config.toml
num_hidden_layers = 10
hidden_size = 160
num_attention_heads = 2
num_key_value_heads = 2
head_dim = 64
intermediate_size = 640
vocab_size = 8192
hidden_act = "gelu"
norm = "layernorm"
norm_place = "pre"
norm_eps = 1e-05
positions = "rope"
rope_theta = 100000.0
rope_fraction = 0.25
qk_norm = false
attn_scale = 0.125
bias = "all"
tie_word_embeddings = false
parallel_block = false
init = "normal"
init_std_qkv = 0.0579
init_std_o = 0.013
init_std_up = 0.0579
init_std_down = 0.013
optimizer = "muon_variant"
learning_rate = 0.00735
lr_mult_down = 1.5
beta1 = 0.93
lr_head = 0.0228
warmup_steps = 200
schedule = "wsd"
decay_fraction = 0.681
decay_shape = "linear"
final_lr_fraction = 0.1
batch_tokens = 16384
max_seq_len = 384
doc_mask = true
train_tokens = 87010000
max_steps = 5311
dataset = "wikipedia_en"
MLP neurons of a small language model. Each row is named by its layer, matrix (up: input weights) and neuron, and shows model dimensions 16-143. Each number is 128 + 32 x the weight over its row's rms, rounded and kept within 0 to 255.
After each neuron's rows, "fires on" lists the tokens most often at its 100 highest values on Wikipedia text that the model never trained on. A number after a token or word is its count.

L2.up546 [108  60 144 139 127 103 165  67 194  49 100 129 123  94 142  90 120 127 130 113 163 124 105 197  86  86 124 132 132  76  98 154 101 105 135 111 158  93  87 129 122 100 188 166 134 122 124 140  98 175 102 118  84 166  85 111 166 147  99 140  99 156 135  78 153 103 136 172 168 105 126 129 152 101 151 136 144 165 151 137 183 132  97 171 114 148 105  71  92 106 148  71 145 149  77  99 108 127 164 103  97 148  91 182 114 145 131 130 175 129  99 142 165  92  91 141 179 138 124 132 120 133 142  91 117 121  62 188]
fires on: "9" 81, "8" 13

L2.up408 [128 185  91 136 126  67  87 105 126 114 133 134  72  67  94 144  96 107 157  95 119 113  90 158 111 119 170 117 129 129 183 178 137 114 114 154 104  39  91 137 126  61 147 108 127 156 111  87 102 159 130  76 179 136 122  87 147 117 135  79 106  99  56  89 122 150  96 211 162 149 113  68 159 130 108 144  92 152 130 164 172  83 101 105 114 110 132 112 138 127 114 134 102 132 172  77 138 159  96  92  76  85 106  69 133  74  89 109  79 109 106 144  92 116  97 158 166 129 161 126 127 132 121 168 113 114  90 170]
fires on: "==" 45, " of" 8, " sent" 5, " been" 5

L2.up32 [ 73 102 154 144  93 113 203 107 170  51  86 123 152  91 164  94 187 119 135 140 143  64 102 190 110  31  89  93 135 149 157 156 172  89 135 120 108 147 140 117 131  95 147 142 128 143  89  77 120 151 117 154 123 126  57 199 109 107 110 152  78 158 141 142 141 104 108 115 177 154 135 118 175 139 183 136  94 130 125 113 105 113  89 163 129 156 121  98 166 131 138 125 138 139  88  70 128 125 132  69 122 160 125 111 117  62 130 143 170 163 135  88 149  61 150 164  85 121 147 107 120 133  97 124 102 134  99 165]
fires on: "7" 26, "5" 20, "3" 13, " century" 11, "0" 10, "4" 9

L7.up450 [103 163 135 128 148  71 128 142 181 144 188 156 125  94 176 135 106 142 105 156  93  80 152 181  73 107 103 140 103 101 204 161  99 126  98 139 133 138 146 117 108  89 177  96 138 113 111 132 162  56 154 122  97 139 131 111 128 115 140 148  83 184 125 126  98 128 113 157  97 102 137  39 180 185 211 173 141 109 100 127  95 149 118 103 110 142 111  83  88 140 187 114 166  73 107  95 150 167 115 136 141 170 101 116 156 137 145 115 170 116 122 109 183  73  76  84 100 137 147 138 112 205 129 120  60 118  62 129]
fires on: "|" 47, "." 21, " century" 5, " of" 5, "-" 4

L7.up358 [140 125 163 154 149 114 121 107 207 141 145 159 148  71 111 105 135 143 139 110  96 143 115  91 163 151  95 159 215 144 146  96  48 174 182 148  86  89 119 137 158 118 151  98 116 175 146 128 151 147 102 111 135 126 112 129 133  98 120 192 122 138 129  95 153 137 159  80 176 122 120  97  85 100  67 120 120 128 134 150  85 123 114 107 150 153 177 194 130 119 110 157 107  95 149 175 128 165  85 142 187 147 115  55  98  80  45 174  91  34  71 123 111  88 139  84 115  86 157 162 128 101 100 127 142 114 131 156]
fires on: " " 42, "s" 24, "." 5, " had" 4, "es" 4

L4.up168 [149 151 134 178 161  64 133 141 138  87 106 132 153 143 106  62 149 136 137  98 140 104 146 178 102 148  76 161 129 116 104  99 126 143 133 136 140 123 167  79 160 157 159 157 131 128 133 119 154 134 199 101 156 172  85  86 180 114 194 126 154 168 137 115 107 128 145 166 176  97 116 140 151 165 164 146 106 115 128 150 156  95 137  74 135 171 146 154 187 148  77  82  41  49 136 171  75 169 117  98 129 164 119 184 126  87 118 150  91 180 129  85 177 119 116 127 151 138 130  92  69 151 106 170 112  71 166 130]
fires on: "ing" 24, " to" 24, " by" 20, "s" 14

L2.up144 [ 98 119 154 145 107 117 181 152  94 129 164 133 121 109  73 137 117 136 122 179 155 138 140 164  74 128 120 202 140 120 124 124 125 113 124 161  98 139 170 107 104  83 130 134 157 141 121 156 105 188 158 112 138  77 146 151 177 173 101 115 206 109 148  72 114 184 160 105 113 131 141 131 141  78 128 112 165 118  77  81  88 117 111  86  92  70 173 193 130 182 141 100 149 137  92 115  90 130 150 108 160 164 173 104  82 134 157 158 122 170 125  98 134 112 128 190 153 151 175 105 137  96 155 135 143  57 125 152]
fires on: "2" 19, "0" 18, "s" 16, "4" 9, "1" 9, "9" 5

L4.up178 [116 134 151  96 163  86 121 144 139  92 126 104 139  81 110 112 133 152 215  84 111 191  92 164 120 116 159 179 144 148 104 174 116 177 156  90 106 159 195 152 119 125 133 167 176  95 151 187  70  95 123 106 105 137 146  92 160 113 136 100 102 117 130 122 140 101  98 153 134  91  81 111 138 122  87  94 181  69 132 131 114 110  90 172 141 120  70 105 121 163 141 147 124 182 177 110 153 123 151 122 108 105 127 210  96 118 169 138 173 139  82 115 183 186  92  60 171  91 109  46 135 133 137 118 104 123  88 102]
fires on: "–" 41, " record" 11, " $" 9, "(" 9, "/" 5, " (−" 5

L4.up595 [150 123  94 187 124  95 166 134 132 131 145 137 152 116 174 122 157 181 140 153 127 146 105 145 115 136 119 107 108  72 149 114  98 149 135  87 107 109 117 203 166  92  55 205  82 139 166 103 103 160 125 175 126 131 125 164  92 175 116 133 115 115 130 219 146 164 114 159  63 139 118  97 141  95 129 223 102 142 130 143 102 146 158 182 133 119 126 149 142 121 130  97  82 101 162  80 166 121 134  91 107 137 185 156 154 165 111 156 219  83 110 123  90 177 101 153 138 113 131 118 133 129  59 128 107  97 140 110]
fires on: "m" 17, "al" 14, "ol" 7, "and" 5, "ar" 5, "our" 5

L4.up201 [225 132 122 145 131 156 110  96 124 138 135 173  98 129  71 112  46  87 127 102 129 171 105 121 118  97  70 143 133 160 129 138  68 100 170 104 126 200 159 106 166 148 171 135 177 115 111  88 128 165 169 165 142 153 144 119 172 124 154 152 157 136  90 134 183 138 192 160  78  87 133 160 123 125 129 159 149 138 127 144 126 112 147 112 128 143  76 146 157 110 192 125  57 103  79 108 128 152 110 140 151 121 112 153 101 197 119 148 164 108  90 103 133  88 182 187 131  96  76 111 110 158 159 102 124 168 115 171]
fires on: "d" 14, "or" 12, "ir" 10, "s" 10, "un" 9, "li" 9

L4.up490 [107 113 102 111  98 123 145  89 116 165 115 104  93 112 104 166 117 110 132 163 124 109 189 172 135 131  78 138 100 102 158 138 116 128 165  96  95  72 155 111 128 106 155 120 146 121 115 105 138 173 128 143 136 180  83 174 120 216 125 133 156  90  77 133 164 109 101 117 138 133 139  90 148 143 148 145 132 139 160 154 151 107  71 115 167 160 120 113  31 112 136 101 168 154 156 149 135 152 159 170  96 123 148  98 159 104  64 137 117 128 120 103 143 146 179  99 148  91 161   2  97 177 158 126 122 108 125 148]
fires on: "d" 27, " ft" 17, "hi" 9, " rating" 4, " score" 4

L2.up379 [126  39 181 152 114 118 136  89  64 109 130  95 130 128 142 103 145  85 148  98 117 134  90 115  86 109 128  58 139  84 146 135 112 148 155 134 113 127 113  91 161 100 155 170 156 161 142  73  87  95  87 119  80 157  82 141  83 155 120 112 163 154 135  74 136 140 114 132 142 115 157 123 141 100  95 159 104 162 182 133  38  94 148  88 122 103 140 121 174 125 111 120 138 148 156  66  92 129  87 124 165 154  81 146 126 162 103 118 110 172 110 170 114  89 177 106 105 125 121 111 136 128 147 123 100 100 121 102]
fires on: "9" 29, "1" 16, "6" 10, "born" 9, "8" 8, "5" 7

L4.up113 [158  92 123 168 166  97 144 165 112  87  90 153  85 131 159 120 118  99 126 138 108 160 105 107  73 124 112 112 109 184 139 131 160 101 160  81 153 137 150 124 111  53  97 119 163 141 122 139 112 128 185 102 125  91 159 107 147  89 126  60 132 191 173 165 115 117 100 128 107 106 130 117 113 119  66 152 218 124  71 126 110  97 140 130 129  92 137 142 167 181 113 133 100 216 147 146  68 138 119  62 203 112 177 126 117 122 130 146  66 164  79 132 151 178 122 109 130 162 151 184  73 161 134 143 126 147 112  82]
fires on: "s" 49, "t" 7, "p" 4, "nning" 4, " Oklahoma" 4

L4.up53 [103 141 185  90 154 127 109 192  85 132 150 104 102 136  78 102  82 127 136 141  86  94 134 185 148 131 136 160 109  88 126 167 138 153 101 154 174  90 111 103 120 148 165 109 100  68 122  82 145 115  84 143 147 115 137 152 117 127  99 120 111 103 179 136 192 119 122 182 177 102 111 153 140 157  89 192 167 192 142 153 100 113 163 142 203 146 147 116 167  89  95 146 101 116 142 144  93 121 140 170 108 133 185  52 100  84  88 115  83 130  94 109 133 147 142  86 171  96 126 133 161 114 165  82 121 126 115 139]
fires on: "y" 34, " of" 8, "er" 8, "i" 6, "se" 5

L2.up135 [ 99  58 105 115  59 148 187 122 169 110 109 152 101 117 178  93  82 102  47 109 115 140 129 139 105 108 146 123  89 123 135 138 146 136 123  83 200 105 145 128 100  80 141 121 171 128  92  90 132 128 137 118  93 123 143 162  86  89  97  51 117 173 180 141 131 151 147 118 110 140 137 132 174 164  87  73  83 131 144 124  97 187  88 196 121 149 128  96 111 197 116 144 144 143 167  60  73 109 140 150 122 159 116 162  91 110 163 143 114 102 157 121  43 139 133 116 116 169 102 185 141 150 124 111 131 112  99 130]
fires on: "|" 53, "9" 21, "0" 11, "=" 7

L2.up106 [120 185  44 144 175 185 147 176 150 102  89 117 190 122 108  89 211 132 131 148 135 115 150 139 154  93  97 126 139  98  89 153 117 178 140 129 129  90 134 160 156 125  88 110 129 142 152 130 155 161  87 125 141 197  95 129  96  85 122 107 129 113 141 106 176 103 113 149 136 107 216 145 135 144 123 121 150 110 140 145 116 139 156 181 103 123 105 149 148 145  91 194 105 114 107 171 187 121 129 147 111 137 103  93 128  96 147 130 126 127 137 102 148 152  79 138 152 179 139 166 101  99  49  65 100 163 113 148]
fires on: " ==" 24, " ===" 12, " Vietnam" 6, " Europe" 6, "===" 6

L4.up334 [125 106 148 101 121  40  94 117 131 114 116 162 160 134 179 121 153 120 105 142  98  88 104 131 115 117 112  97 159 113  82 140 106 134 135 163  97 130 123 138 213  60 104 111 125 132 125 111 138 166  87 141 132 146 139 102 107 119 186 156 121 152 198 102 153 153 148 131 181  78 145  72 128 119 108 113 167 135 174 152 180 118 158 132 128 130 123 188 154 143 201 168 102 136  95 127 125 155  86 146 112 107 119 138  88 110  96 158  77 137 112 104  89 155  79  87 104 134 123 200  83 132 153 205 147 207 135  99]
fires on: "s" 23, "ion" 16, "." 13, "ma" 5, "ri" 5

L7.up423 [143  70 152 121  98  57 181 127 139  98 115 166 156 160 152 120 182  94 160  79 142 170 145 100  95 166 111 136 191 117 153 115 134 158 194  45 136 152 103 124 129  83 150  93 106 141 158 110 137 132 150 128 137  78 112 134 112 118 126 160 138 114 118 118 154 107 177 112  89  66 128 100 152 164 154 102 187 147  71 113  90 134  66 147 181 146 165  62 182  91 114 127 121 157 122 129 162 156 179 109 157 108 181 123  79  98 141 144 161  52 119 183 124 150  97  76 127  46 162 152 129 132  86 120 102 122  78 152]
fires on: "," 61, " " 23, "." 6, "3" 4

L4.up555 [126  94 123 150 150 154 108  71 116 103 106 115 134 157 125  70 159  93 154  93 113 110 180 129 128 120  86 106 144 127 110 157  73 115 144 119 111  98 116 143 171  91 103 151 115 146 134 128 186 104 100 167  95 144 148 211 138 123 101 183 127 138 160  82 162 165 106 179 114 167  94 134  99 122  81 121  96 178 127 105 137 118  89  40 115 114 168 111 111 165 143 148 156  83 101 126 177 138 160 116  83 138 127 162 175 148 152 104 214 105 108 171 148 117 129 175 130 107 108 169  59 160 128 136  64 126 130  91]
fires on: "9" 38, "5" 15, "8" 13, "6" 11, " on" 10

L2.up141 [173  87 171 151 139 143 171  89 139  91 131 100 112  87  97 116 160  99 157 120 135 140 179 122 153 129  91 179 135  59 104 149 141 126 144 152 139 100  97 142 158  93 173 127 121 120 122 152  99 189 124 177 161 160  61 115 119 108 148 124  71 221  84  84 134 151 114 117 176 112 122  81 126  30  77 180 115 112 182 106 136 102  87 136  79 171 156 130 169 115 136 125 111  98 159 139 116 124 126 105  87 165 140  92 112  98 133 148 111 115 131 144 138 106 112 136 145 146 167 150 103 160 111  79  86 157 121  56]
fires on: " Con" 28, "9" 18, "0" 17, " Gau" 7, " Pu" 7, " con" 7

L2.up313 [130 110 103 140 164  84 141 156 139 147 158  75  90 114  73 103  86 168 115 149 157 141 121 165 158 146 165  67 157 142 129 136 125 127 169 100 109 182  95 126 119  63 136 135 107 122 164 154 197 222  91 114 136 102 123  68 163 120 175 105 132  97 136 134 129  47  88 140 141  90 137  59 160 111 124 100 164  86 127 160 112  85  91  78 184 155 142  68 127 141 154 125 167 152 120 112 180 128 120 170 138 133  78  80 122  63 132 142 118 145 118 128 165 153 127 124 176 131 113  79 121 120  83 202 137  80 140 103]
fires on: "s" 19, " number" 9, " km" 9, " ft" 8, " January" 6, " m" 5

L2.up317 [137 127 106 156 149 152 129  96 139  90 139 136  92 126  80 152 144  49  57 131 139 144 138 123  86 113 169  84 173  83 118 128 131 155 143 112 165 112 127 159 154  88 143 186 109 106 110 112  74 127 150 145 134 176  76 161 104  76 147 119 162 167 115 106 161 102 107 148 137 113 136 155  99  55 161 149  83  86 139 186  35 130 132 159 155 136 100 111 136 142 116 170 172 174 146 115 157 118 159  90 138 138 151 124 157 102  88 152  94 123 130  90 122  86 148 100 134 138  85 141 103  91 133 100  96 175  84 118]
fires on: "9" 35, "0" 17, " refer" 7, " total" 5, "8" 5

L4.up322 [111 185  87 134 188  88 167 117 146 158 134 117 117 116 186 127 143 134 122 119 133 175 188 197 128 177 122 146 115 121  90 120 108 113 168 131 139  97 111 134  57 150 137 103 103 122 141 117 169 175 119 121 104 122 113 142 114 120 111 133  96 114 137  53 111 148 130 134  76 146 140 122 118 178 125 144 161 116 120 155 106 112  99 144 135 147 150  95 136 145 160  98 144  56 131  76 240 127 150 111 106 167 146 110 139  84 149 127 180 116 102  79  87  96 117 191 173 158  88 216 138 189  64  85 122 167 104 166]
fires on: "5" 17, "6" 17, "9" 10, "7" 9, "ed" 6, "3" 6

L4.up39 [104 112 148  83 119 121 113 101 124  56 130 137 129  95 162  94 152 166 131 136 162 114 129 143 106 139 159  97 158  90 123 202  92 129  98 100 191 183 134  97 139 131 157 154 118 100 131 143 134 118 186 116 125 122 128 163 176 164 182 119 175 170 123 154 143 176 148 138 110 133 106 146 142  91 171 194 160 138 167 176 185  85  77  97 196 143  79  78 130 161 155 126  99 100 111 145 194 158 128 165 137 108 142  99 118 172 115 143 157 115  87  61 170  49 122 157 118 154 170  91  86 163 117 146 150 113 179 136]
fires on: "s" 20, " later" 20, "ly" 14, "th" 9, "ed" 7, "ing" 6

L4.up419 [177  79  48 153 157 126 111 136 138 158 143 146 111 137 111 104 102  10 120  64 143 120 118  93 127 151  94  79 143 119 144 143  52 172 128 172  84 137  47 144 121 144 122  93 152 169 108 104 122 137 150 138 190 112 172 120 137 147  87 109 166 140 105 219 167 100 132  85 123  68 133 143 118 151 114 142 174  89 110 136 111  88 127 103 108 139 154 134 111  81 135 115 139 110 140 146 150 154 149 127 152 112 101  88 118 127 140 179  92 130 135 177 115  49 157 137 147 122 134 157 131 129 139 121 146 123 145 114]
fires on: "s" 40, "n" 18, " S" 15, "d" 9, "'" 4

L4.up562 [109 117 161 134 153  62 165 134 141  85 114  54 144 154 101 136  68 152 129 139 178  98 143 208 129 136 119 155 157 157 130 102 145 117 161 155 110 178 140 146 161 100  72 108 149 125  82  72 141 137 170  94 140 114 119  90 124 133 119  69 185 119 187 136  68 107 116 135  87 123 164 141 103 156 188  83 192 122 131 155 135 117 111 181 151 135  96 122  57 178 142 102 175 171 127  81 100 164  41  84 165 138 147 121 120  94 133 175 113 155 133 110 123 108  88  89 155 172 188 127 133  92 144 176 137 114 103 128]
fires on: "s" 56, " early" 8

L4.up311 [144 129 131 113 125 128 158 150 111  68  96 131  93 116 160 110 119  93 157 148 155 171  89 142 157 137 123 118 133  78 112  75 107 135 129 130  96 179 114 123 133  92 207  94 104 185  78 137 122 143 206 155  74 106 116 125 166 135  89 133 112 129 148 119 161 141 128 107  86 127 139 105 207 173 108 126 130 157 137 104 141 148  89 130  86 137 128 163 122 146 192  65 167 106  94 104 110 100 161  99 156 157 137  77 135 124 129 167 196 190 165 108 172  88 105 116 114  96 127 103 124 118 126 153 108 148 109 174]
fires on: "s" 16, " age" 12, "4" 11, "0" 11, "7" 8, ")" 8

L2.up192 [158  57 116 154 129 140 133 155 220 104 121 112  58 129 143  72  84 112 119 137 150 137 197 165 156 145 111 105 116 142 128 125 144 136 106 134 160 158 107 118 156 142 110 210  99  99 127 113  97  87 122 106 176 119 112 129 127 128 166 108 182 166 131 217 142 136 113 110  91  86 159 141 155 159 112 156 123 158 139 138 141  97 104 144 138 124  92 110 204 188 132 135 149 178 186 122 108 127 136 107 166 155 156 125 130 146 115 143 101  99  90 135  94 101 151 168 163 115 169 175 128  98 123 166  84 159 104  85]
fires on: "3" 28, "0" 18, "9" 15, "6" 15, "4" 5

L4.up592 [164 158 150 112 117 123 156 185 104 129 160 129 119  64 110  66  87 173 171 128 144 145 144 128  71 103  93 179 142 171  82 158  69 154 157 122  36 102 140 116 115 135  87 165 159 126 175 185 185 166 140 133 154 155 125 125 141 162 114 180 114  93 148 149 132 156 152  79 127 115 189 105 119  80 115  78 167 145 125 108 138  97  56 105 139 157 142 144 168 108 150 161 132  42 139 114  85  91 129 139 139 138 135 137 162 123 101 131  94 118 151 118 107 115 118   0 109 156  77 134 129 160 103 133 103 115 175 117]
fires on: "s" 21, "." 20, " and" 10, "," 6, "b" 5

L4.up15 [119 108 100 131 124 130 150  92 100 122 136  94 151 170 104 147 101 151 103 134 177 129 120 164 132 146 121 139 187 147  84 153 128 149 122 154 103 136 135 134  88 114 103 135 138 135 104  97 149 149 134  54 153 139 140 137 167 163 135 137 122 133 154 148  54 150  97  80 122  81 201 112 136  84 211 102 118 119 158 159 126  96 129 202 180 189 132 131 134 182 146 135 165 138 127 139 137 110 102 173 139 152  91 117 133  79 110 144 113  90 172 131 127  95 153  68 173 197 122 119  96 157 104 122 141  85 124 121]
fires on: "s" 30, "exp" 8, "uff" 8, "f" 7, "j" 6, "n" 6

L2.up461 [ 53 145 136  96 116 102  54 121 132 129  86 132 182 120 145 112 162 135 185  88 125 151 117 129 156 145 104  76 118 134 165 142 167 168  73 122 139 142 166 171  80  71 109 169 121 162 183 136 110  57 108 137 130 136 185 139 145  93 156  88 151 144 140 112 166  79  75 176 125  76 166 177 132 187 145 122 167 135 186 116 127 162  88 183 108 151 149 162 144 151 102 170  78 133 131 148 114 130 115 141 150  99 115 146 107 169 190 109 172 105 130 158 128 121  86  95 160 124 100  88  82 104 113 126 132 144 167  95]
fires on: ":" 57, "–" 9, "-" 7, "—" 7, "w" 5, "/" 4

L4.up143 [146 100 152 133 122  60 109 153 140 113  89 141 153  85 127  67 126 132 174  96 124 167 105 100 138  97 135 107 136 142  72 109 123 102 150 107 126 180 120 119 169 133 103 193 175 183  83 169 120 123 151 142 151 131 143  85 136  83 181 120 114 122 158  80 123 157 141 140 116 168 172 102 129 139  80 213  98 108 163 149 163 113  73 110 175 137 121 114 145 145 158 120  86 145 156  94 204 146 182 139 113 113 166 151 128 142 145 149 147 147 145  75  99 112 145  97 142 100  83 125 191 160 111 152 182 139 197 183]
fires on: "s" 29, " to" 23, "ly" 8, " began" 5, " while" 4, " as" 4

L4.up20 [ 65 142 103 142 119 120 163 104 156  68 128 100 135  97 138 140 191 150 151 119  94  89  78  39 126 141 119 144  82 143 130 138  93 129 130 172 151 134  73  97 124 103 120 117 125  60 120 122  93 145 103 199 186 127 118 181 126  94 133  96 167 124 161 170 122 139 101 168 118  75  71 112 117 102 161 167 135 166 130 163 110  41 107 153 136 158 142  80 133 105 176 159 172  84 107  89 183 161 176 174 124 167 162  89  73 122 133 127 182  99  91  51 123 150 156 127 113 157 154 136 134 136  74 156  82 110 120 124]
fires on: " of" 26, "ar" 13, "," 12, "al" 10, "st" 5, "se" 4

L7.up120 [123 112  69 153 141 123 185 107 122 144 153  95 112 132  96 149  95 171 146  87 145  96  98 131 144 102 102  80 111 164 137  68 125 156 174  95  54 144 146  67 142 141 112 180 129  91 159 118 137 144 114  98 168 101 192 205 134 161 158 128 131  97 174 108 167 127  92 116 113  91 148  61 139 196 145 118 116 114 127 142 159 133 118 172 136 132 127 142 123 181 152  88 135  89  89 132  93 169  48  78 134  97 125 104 132 114 150 158 118 116 126 143 153 114 118 165 164 118 127 122  87 144 157 137 188 104 131 125]
fires on: " number" 23, "s" 12, "g" 10, "L" 8, "m" 8, "al" 4

L2.up590 [139 167 116 122  94 189  83 105 131 192 132 141 148 140 131 139  92 111  92 149 108 148 107 136 189 142 127 113 113 148 143 111 104 178 123  74 145 151 107 104 108 161 159 132 126 121 112 126 135 141 145 198  86 156 167  71 133 112 211  78 202 110 156 183 125 102 139 113 118 129 131 126 172 130 118  97 147  85  87 170  75 147 197 100 103 127 128  99 124 149 158 194 191 150 153  11 146 120 152 135 134 158 120 143 117 119  81  98 110  55 162 124  99 178 139 138 143 164 183  89 128 109 119 123 123 115 137 150]
fires on: "4" 31, "0" 13, " " 11, "-" 8, "c" 8

L2.up216 [132 126 109 111 156  88 118  73 183 144 109 197 172  63 124 113 115  92 146 122  72 116 124 121 106  79 147 139 134 129 130 119  96 162 108  80 134  98  68 115 140 123 158 112 136 163  93 142 121 147 172 136 122 103 162  70 171 152 153 182 144 156 121 134 110 133 106 148 128 121 130  43 122  89 103  96 146 100 117 116 149 147  74 133 106 108 118 131 145 127 124 110 174 154 148 125 117 122 147  83  85  80  82 171 152 178 132  84 130 156  57 141 189 114 104 198 138 159 110  86  83 146 110 135 179 115  24 130]
fires on: "°" 13, " →" 12, " only" 8, "9" 8, " –" 6, " listed" 5

L7.up342 [110  96 187 153 124 162 152 116 129 123  86 105 187 133 117 135 168 112 119 122  69  99 185 135  59  79  65 112 116 120 187 114 172 166 135 118 155 147 112 146 137 134 102 168 103 160 126 116 110 122  94 141 129 103 131 126 140 198 123 125 124 110  79  20 114 130 128  97 165 105  80 166 192 148 116 132  65 120 116  97  66 133 102  53 101 100 149 174 138 125 182 128 122 109  79 134 154 161 126  91 142 102 136 207 103 164 150 136 135 109 131 166 170  93 139 146 182 129 123 166 106 134 126 150 119 141 139  97]
fires on: "8" 32, "0" 11, "1" 7, "is" 7, "ent" 6, "c" 5

L7.up287 [118 144  81 169 212 106 180  98 187 134 170 104 104 128 121 222  50 166 118 194  93 159 116 185 147  84 135 131 145 130 150 143 130 123 102  97 100 112 121 157  76 129 166  89  70 165  60 151  95 121 141 181 104 130 133 134 123 125 157 143 161 152 115 130 181 142 114 162 124 140 138 132 140 134 128 152 110  57 141 161  98 154 134 132 124 108 121 150 100 124 121  83 146  91 125 137 160 132  97 149 119 124 139  99 121  96 133 142 147 123 187 117 106  94  85 131 110  38  85 147 135 150 126 137 149 111  31 149]
fires on: "." 43, "|" 13, "1" 8, " Born" 5

L4.up530 [112 172 148 126 115  87 107 145 112 120 119  98  92 140  97 119  87 102 162 105 155 120 144  95 147  83  93 132 142  85 149  88 162 110 130 135 102 166 114 143  47 170 136 146 122  57 129 115 115 126  75 175 149 148 117 160 141 136 106 155 113 113 134 147 163 151 125 179 105 164 124 148 168 203  92 146 104  88 139  93 131  87  96 188 111 190 146 105 146 140 105 137 163 135 107 101 140 111 166 126 130 120 150 107 106 129 180 134 127 152  36 141 158  96  81  75 110 143 157 167 113 127 136 121 146 117 134  95]
fires on: " of" 22, " to" 11, "ter" 10, "w" 9, "or" 7, "y" 5

L7.up626 [147  45 122 155 151 155 168  48 146 169 127 108 160 100 145 153 109  52 124  85 118 129 119 169 149 151 123 107 130 149 117 134  71 129 134 159 182 114 109 104 140  86 104 124  85 187 187 113 122 128 106 119 136 132 125 130 177 136 168 163 100 115 100 110 107  93 145 161 102  95 118  79  93 112 155 150 137 174 108  99 101 156 115 140 128 111 122 109 135 102 114 142 132 150 158  65 144  99  78 134  73 138 103 173  67 118 145  64 135 161  97 152  84  85 110 116 139  75 133 118 113 124 147 173 140 198 139  99]
fires on: "9" 26, "5" 20, "6" 14, "t" 6, "st" 5, "0" 4

L4.up91 [ 73 116 196 156 234 154  85 114 158  94 122 136 145  81 145 144 144 122 138 151 134 140  73 167  92 104 143 114 176 175 120 163 119 137 128 114 144 136 101 150 127  20 174 133 139 184  86  91 133 114 151 140 106  82  64 147  97 121 138 136  87  96 143 162 120 147 114  69 140  90 147 157 118 170 112 155  87 128 121 132 123 120 121  97 163 115 184 104 115 184 140 146 119 153 118 135  57 182  69 175 109 132 162 133 108 176 183 138 161 145  99 114  72 171  81 126 129 150 131 121 133 133 163 118 114 117 143 164]
fires on: "en" 27, "in" 16, "-" 12, "s" 11, "i" 4

L7.up437 [ 81 126 138 118 158 101  99  97 173  94 125  69  76  78 118 168 154 100  48 142 163 159 162 126  63 101 130  95 146 110 151 143 121 149 143 135 136 108 108 124 124 124 156 118 129 121 144 145  84 138 138 137 125 106 104 190 118  70 101 173 117 122 168 102 142 143 101 127 147 183 150 162 115 135 140 130 119 118 106  69 135 163 148 171 116 150  98  99 109 104 119 125 131 111 104  91 180 141 126  63  96 109 137 164 146 114 195  81 148 124 134  78 203  66 166 149 177 131 110 122  91 142  24 146 134 127  95 161]
fires on: "4" 22, "0" 15, "1" 9, "3" 7, "9" 7, "8" 6

L7.up97 [144  81 146 138 157 116 180 127 199 136 120 150 120 143 172  83 182 102  74 138  86 155 164 127  59  45 131  73 126 113 117  88  90 106 130 143 177 135  83 113 132 108  89 115 123 192 197 159 130 212 138 152 127 169  92  89 212 118 106 141 112 131 133 115 145  75 119  91  75 120  96 125 149 126 142 150 117 139 137 154 110 116 157 124  75 112 146 115 135 154 173 135 139 192 147  99  88 140 115 136 142 116 121 143  76 129 112 139 147  87 118  99 107  46  88 135 158 145 136 123 109 103 108 155 100 145 143 161]
fires on: "8" 27, "4" 14, "9" 11, "1" 7, "er" 6

L7.up568 [116 138 122 146 119  98 153 135 190  84  84 105  88  93 125 119 111 182 152 148 152 135 130 155  47 145 120 104 129 155 126 141 141  82 138 125 160 150 147 153 153 125 144 121  93 138  79  90 159 114 235 144 134 113 150 105 149 136 166 172 155 101 117 164 146 151 153 134 107 173 169  61 124 188 125 164 112 142 151 168 104 122  84 160 120 164  76 176 128 143 171 117 117 141 137 170 151 144 135 155 146  91 131 117 121 125 156 105  77 127 123 146 119 108 111 101 102 115 108 169 207 181 161 119 160 103  73 114]
fires on: "." 64, "|" 11, "\n" 10, "," 9

L4.up510 [ 84 116 184 160 112 155 186 105  99  86  83 145 136 156 108 137 176 145 129  96  67 110 152 156 118 103 111 103 119 188  93 173  84 139 153 122 116 100 122 118 153 147 203 103 139  89 161  97 113 194  95 146 141 158  95 179 107 177  76 165  66 101  68 136  93 153 117 124 100 193 105 112 137 107  83 162  85 155 120  93 184 100  87  80 119 114 176 104 166 161  83 119 131 150 154 107 130 105 111 139 134 141  85 135 158 115 133 141 155 172 171  80 154  96 135 126 114 108 147 134  61 140 102 106 107 103 131 141]
fires on: "9" 24, "8" 20, "1" 19, " from" 10, " at" 10, "0" 5

L7.up341 [166 132 174 146 190 118 108 176  72 136 141 104 161  99  59 155 113 150 103 114 124 109  80 116 106  88 110 169 144 153 128 140  93 112 132 173  71 146 163 129 179 127 110 104 107 100  88  89 157 149 144 172 110 116  82 123  76 107  60 166 186 126 150 159  97 154 137 119 139  92 110  96 145 118 161 152 119  95 125 186 109 148 120  99 147 131 147 135  85 134  74 166 130 186 108 120 102 154  99 234 158 106 123 146 153 131  99 127 143 149 164 140  66 166 156 109 129 157 134 148 112 139 130 157 135 124 108 123]
fires on: "-" 43, " and" 11, "e" 7

L2.up65 [135 170 120 136 187 116 104 121 196  68 113 126 181 153 154 176 160 135 164 159 126 196 151 183 103 171 126 183 128 129 123 150  98 114 176 138 180 124 113 114 128 153 112  84 113 157  89 136 140 110  79 150 149 159  90  74 119 168 125 135  85 131 100 120 223 145 144 125 115 148 200 127 147 112 123 157  73 174  62  91 126 154 115 126  85 120 134 133  88 117 144 160 104  90 106 107 171 148 149 136 112 133 135 184 143 129 113 141 133 108  82 147 151 119 121 116 156  99 130 173 143  66 106 102  59  78  62 141]
fires on: "==" 43, "===" 14, " ===" 12, "====" 10, "8" 5